From a checkpoint of a small transformer trained on Wikipedia: untied embeddings, 380M tokens.
MLP neurons of a small language model. Each row is named by its layer, matrix (down: output weights) and neuron, and shows model dimensions 288-351. Each number is 50 + 12 x the weight over its row's rms, rounded and kept within 0 to 99. A neuron's up and down rows have the sign that makes its largest values positive.
After each neuron's rows, "fires before" lists the tokens most often just after its 100 highest values on Wikipedia text that the model never trained on.

L6.down480:39 77 64 29 44 34 63 68 50 60 33 59 44 51 36 40 44 50 39 39 50 59 34 47 63 61 39 40 42 29 44 64 44 31 61 59 63 64 54 46 47 28 50 67 38 67 52 64 79 57 43 36 51 49 68 36 55 39 61 39 65 46 54 57
fires before: "\n"

L5.down295:18 49 49 31 53 58 40 67 55 52 47 43 44 66 30 40 35 65 61 61 51 48 47 46 61 46 37 50 72 43 74 60 44 50 73 56 23 42 62 52 56 43 70 48 50 51 40 47 99 38 42 61 49 54 45 53 36 49 55 56 53 36 40 37
fires before: "\n"

L6.down53:36 51 54 45 42 44 59 46 33 50 47 51 49 40 65 48 62 48 55 45 46 40 51 33 53 60 43 58 45 39 41 66 51 41 44 55 66 46 68 57 46 37 40 59 54 54 56 30 99 58 63 46 58 40 42 59 51 53 49 50 60 43 37 50
fires before: "\n"

L7.down88:53 33 53 33 65 41 52 35 68 40 58 39 53 35 49 83 53 25 44 57 42 70 34 54 62 47 49 44 58 56 57 43 52 54 77 59 38 57 40 54 58 25 48 65 37 62 41 61 42 56 55 38 25 60 37 51 47 47 68 57 62 34 38 35
fires before: " the", " a", " an"

L4.down113:53 60 65 39 46 33 33 42 50 50 71 62 54 48 50 71 59 33 58 69 52 44 26 49 70 35 60 56 52 60 41 54 53 54 55 54 59 52 55 50 52 53 74 37 48 59 57 59 75 41 37 68 46 71 48 33 63 41 54 59 51 51 40 46
fires before: "\n", " the"

L5.down299:70 47 71 41 48 52 37 54 55 53 63 66 39 79 54 64 46 44 33 25 48 46 47 34 50 38 43 42 48 47 51 55 41 52 38 45 51 32 56 34 46 63 56 54 65 41 42 50 36 60 44 61 51 57 40 47 72 49 44 58 50 55 52 48
fires before: " the", " these", " which"

L4.down474:49 47 44 48 60 44 47 55 45 57 55 59 41 48 51 50 47 53 55 41 51 50 52 49 54 46 52 46 54 49 45 51 50 49 43 56 30 54 44 42 55 51 51 54 51 52 45 52 99 48 58 45 50 45 53 51 53 58 52 49 49 57 49 51
fires before: "\n"

L6.down538:48 54 44 62 45 37 53 63 35 28 31 37 57 55 42 37 55 57 36 75 50 52 69 29 58 59 61 49 50 52 38 65 51 39 64 63 47 31 35 51 60 58 21 32 73 38 63 37 99 39 65 41 45 46 61 37 47 40 45 50 53 62 62 47
fires before: "\n"

L16.down388:29 47 64 53 36 50 48 53 35 60 34 48 40 33 61 58 40 46 36 45 67 55 41 35 56 42 53 68 51 60 67 31 48 49 48 30 42 43 35 58 54 56 36 25 49 50 58 40 53 38 40 49 36 55 64 43 55 51 47 36 57 41 56 47
fires before: " of", " and"

L10.down573:46 20 47 52 35 37 42 63 61 57 59 63 44 49 28 39 38 53 66 24 56 43 33 42 56 48 76 37 49 35 58 58 49 35 38 30 80 37 32 33 48 35 53 73 53 46 46 61 55 45 59 38 38 33 52 44 60 40 43 52 58 39 29 40
fires before: ".", " of", ",", " in", " the"

L16.down61:61 65 36 33 52 42 40 57 74 52 45 55 55 58 45 32 67 38 56 53 47 85 38 51 48 47 57 45 49 51 55 41 38 54 80 51 53 51 36 41 38 33 58 48 62 57 49 40 59 37 56 52 60 67 52 82 64 57 58 62 60 41 52 57
fires before: "ing", "ed", "s"

L15.down366:34 26 51 48 30 36 51 52 63 66 50 47 51 74 33 60 49 56 56 48 36 48 52 37 71 40 66 50 47 60 39 71 36 41 54 45 60 49 51 36 36 42 40 50 42 35 44 53 40 46 58 64 46 49 36 37 24 38 68 34 58 34 51 58
fires before: " of", " in", " as", " with", " a"

L3.down83:57 64 51 34 53 61 53 40 51 46 50 64 36 57 48 60 55 60 19 34 47 51 69 42 40 53 50 53 51 68 30 62 58 50 65 62 57 31 59 40 47 59 50 55 42 45 49 58 11 47 40 72 51 53 61 41 43 59 57 36 57 61 64 53
fires before: " |", "t", "r"

L3.down480:32 41 65 47 42 61 66 54 37 54 69 25 45 58 58 48 47 56 42 56 61 58 38 61 53 55 42 75 57 44 53 30 46 35 38 48 45 35 74 39 62 48 50 55 65 47 50 47 74 56 46 45 64 55 46 61 57 63 41 77 50 32 50 50
fires before: "|", "-", "\n", "\""

L3.down520:50 56 32 65 36 36 51 46 46 55 56 47 43 35 33 45 45 67 37 42 52 40 58 15 56 55 51 66 34 62 51 54 40 26 66 57 55 39 40 43 65 44 34 32 55 35 59 42 99 59 42 57 61 54 38 43 28 49 50 30 59 32 51 56
fires before: "\n"

L12.down180:44 56 47 36 32 54 25 36 75 49 63 41 44 49 67 48 43 55 37 42 46 71 51 49 55 50 46 43 46 40 63 44 67 52 37 64 59 71 49 50 38 44 61 57 47 55 66 26 61 54 60 55 29 44 56 59 53 51 49 53 61 43 14 35
fires before: " 0", " |", " 7", " 3", " 14"

L10.down570:19 41 50 38 26 62 62 51 51 51 44 47 66 44 42 36 39 57 53 45 51 42 22 47 68 59 71 73 27 57 46 35 61 59 35 47 61 36 59 51 54 61 44 57 44 38 57 59 30 33 57 50 53 40 42 78 45 46 62 39 38 42 54 51
fires before: " of", ".", ",", " and"

L10.down355:49 48 63 45 54 68 39 63 60 60 53 41 44 43 81 35 36 53 41 36 46 39 55 54 51 40 77 80 70 74 62 33 39 52 55 68 77 66 59 60 28 43 53 58 42 60 39 43 86 52 32 45 44 28 51 52 48 65 53 36 28 37 49 59
fires before: ":", " the", " for", " her", " him"

L2.down234:32 25 43 51 62 56 58 44 74 53 62 57 34 52 36 49 43 54 52 53 58 49 50 62 56 53 44 32 40 55 52 47 85 63 69 26 47 35 44 56 57 22 56 46 47 33 52 61 42 48 59 40 34 64 25 24 69 41 59 61 44 62 48 42
fires before: "\n", " the"

L14.down474:50 54 62 54 77 45 70 55 46 55 48 53 40 32 49 42 62 50 54 60 51 54 55 44 61 70 46 49 67 58 58 38 68 48 55 49 58 26 21 42 35 65 63 54 50 59 57 55 71 29 64 33 53 46 61 46 52 56 53 61 80 44 41 41
fires before: ",", " of", " in", " and", "."

L2.down61:22 62 68 51 42 52 46 53 49 51 37 67 42 33 51 49 61 42 37 32 23 44 48 60 66 64 41 39 49 33 46 51 40 66 68 39 50 43 60 59 54 61 49 58 15 60 36 41 94 67 63 51 38 39 38 55 64 64 42 23 63 64 40 46
fires before: "\n", "-", "."

L4.down122:48 42 27 53 49 65 65 51 40 29 49 43 60 53 60 51 49 35 61 56 41 28 49 36 55 70 52 44 37 55 48 37 63 69 50 56 57 50 44 40 53 57 48 60 37 43 43 60 38 76 75 66 32 37 23 50 39 55 44 58 54 67 37 52
fires before: " |", " ", " Democratic"

L3.down44:41 45 70 35 23 32 47 70 38 46 46 40 65 62 64 35 52 55 45 53 30 67 55 44 34 68 49 54 42 57 50 52 68 66 56 59 62 50 45 53 37 37 67 48 55 45 64 49 28 43 53 75 66 33 28 44 52 53 68 51 20 39 56 60
fires before: "\n", "-", "|", " of"

L4.down169:41 48 42 43 47 39 56 40 77 59 36 37 45 37 74 49 49 29 54 34 39 60 64 57 48 62 46 39 50 50 29 64 59 39 40 35 50 45 54 58 58 37 45 56 39 43 55 57 93 56 43 33 42 41 42 50 69 26 68 47 63 41 53 46
fires before: "==", "\n", "The", "In"

L5.down412:54 22 55 34 50 60 30 69 67 45 47 36 53 62 58 54 61 51 41 55 75 43 58 61 50 40 54 45 59 46 73 41 60 46 45 44 51 64 56 44 58 30 52 64 62 40 31 49 64 38 34 51 38 42 45 49 41 42 37 67 47 46 47 72
fires before: " |", "Following", "Because"

L13.down353:57 41 29 48 53 40 48 52 57 39 38 55 65 65 45 57 69 54 60 72 55 27 31 61 54 36 78 52 59 46 32 42 56 66 60 57 56 59 46 52 45 46 66 60 54 54 61 54 43 29 40 37 67 65 22 70 20 58 62 37 41 47 55 42
fires before: " with", " of", "s", " for", " and", " in"

L3.down305:57 46 48 48 50 52 61 54 56 59 60 47 40 44 42 46 50 49 47 48 47 47 51 46 41 48 57 43 63 52 36 52 43 53 36 54 33 50 50 51 55 55 50 56 52 49 39 56 99 52 59 52 50 52 44 55 38 62 45 35 45 46 52 45
fires before: "\n"

L6.down136:42 63 28 45 38 30 28 57 70 35 45 68 51 58 40 69 65 31 76 53 50 57 37 27 45 42 56 47 39 73 55 48 69 30 31 55 56 35 58 48 51 53 51 22 62 39 57 62 61 70 34 64 42 52 68 69 67 57 53 65 40 57 47 49
fires before: "s", " of", " by", "ing", " as"

L5.down256:37 54 49 59 53 60 49 43 47 55 57 48 39 48 52 57 44 42 32 38 46 60 54 43 47 62 43 62 37 54 43 47 44 50 38 46 36 53 50 64 48 59 42 47 44 49 52 49 99 61 54 51 46 44 56 39 45 52 53 46 65 60 49 58
fires before: "\n"

L15.down133:57 35 41 37 60 46 48 44 38 60 68 50 53 51 56 51 33 47 36 57 27 84 59 40 40 33 75 57 29 62 49 53 40 54 37 58 41 48 48 63 48 71 65 46 54 50 53 48 26 48 54 56 46 40 70 32 61 63 47 64 47 43 53 24
fires before: " of", " for", " |"

L13.down430:66 48 54 49 57 54 64 59 32 41 78 50 33 52 61 40 57 36 27 65 57 59 63 55 59 53 43 52 56 44 43 40 47 40 57 56 45 24 51 53 57 55 15 43 52 45 54 28 38 25 60 55 41 67 65 51 56 62 37 78 56 63 26 50
fires before: " of", "-", " engineer"

L6.down507:54 61 66 58 29 54 46 53 52 61 50 37 61 42 48 62 42 50 42 52 74 60 59 37 73 55 51 34 67 51 58 49 50 63 50 62 58 36 44 43 45 51 51 50 39 33 49 35 94 62 65 53 33 38 51 32 31 47 57 42 43 59 54 57
fires before: "\n", " He", " The", " It"

L6.down25:37 57 64 36 63 43 63 65 49 70 46 43 48 58 38 36 53 69 77 49 44 71 39 25 45 61 40 47 55 28 56 45 63 45 39 31 67 57 62 70 39 51 46 41 50 67 62 47 59 73 30 35 84 43 53 40 27 49 73 29 74 49 34 56
fires before: "\n", "==", " he", " In"

L2.down405:40 38 51 49 24 44 37 67 43 41 30 49 70 37 27 58 35 53 58 41 63 37 61 33 75 39 53 63 50 57 76 48 44 41 60 62 34 66 37 41 53 56 32 43 42 68 48 29 81 66 39 48 40 54 40 54 39 58 48 55 51 48 72 58
fires before: "\n"

L6.down392:58 41 36 53 56 55 59 49 52 36 71 51 39 45 44 76 52 42 44 58 44 69 64 58 39 55 42 55 70 43 47 49 75 56 53 55 57 64 65 62 49 30 61 52 34 50 61 47 39 50 63 64 50 32 51 67 50 61 43 36 35 65 47 44
fires before: " |", " 0", " 7", " 3", ";"

L14.down450:19 32 48 49 41 55 44 66 31 54 43 32 26 33 53 62 44 43 65 62 34 69 62 22 68 62 51 62 43 64 42 25 75 21 48 50 42 47 34 58 33 50 63 39 61 58 46 48 33 36 39 68 49 36 48 46 57 56 74 45 49 27 39 49
fires before: " of", "."

L14.down271:59 43 49 44 40 68 44 50 57 34 44 53 44 68 73 43 61 55 38 36 56 40 41 43 48 33 52 58 54 57 35 52 57 63 58 61 48 50 58 35 46 44 44 58 55 49 32 57 44 54 64 62 33 33 44 69 48 55 37 52 55 38 43 44
fires before: " |", ":", ";"

L4.down78:48 36 41 44 39 47 42 63 54 40 54 50 50 63 34 61 65 35 46 38 69 52 48 32 49 35 37 53 54 42 52 50 59 17 32 56 60 45 65 34 02 63 48 23 31 34 38 57 48 58 45 58 50 41 47 70 58 40 54 66 40 59 55 50
fires before: " the", " his", " these", " which"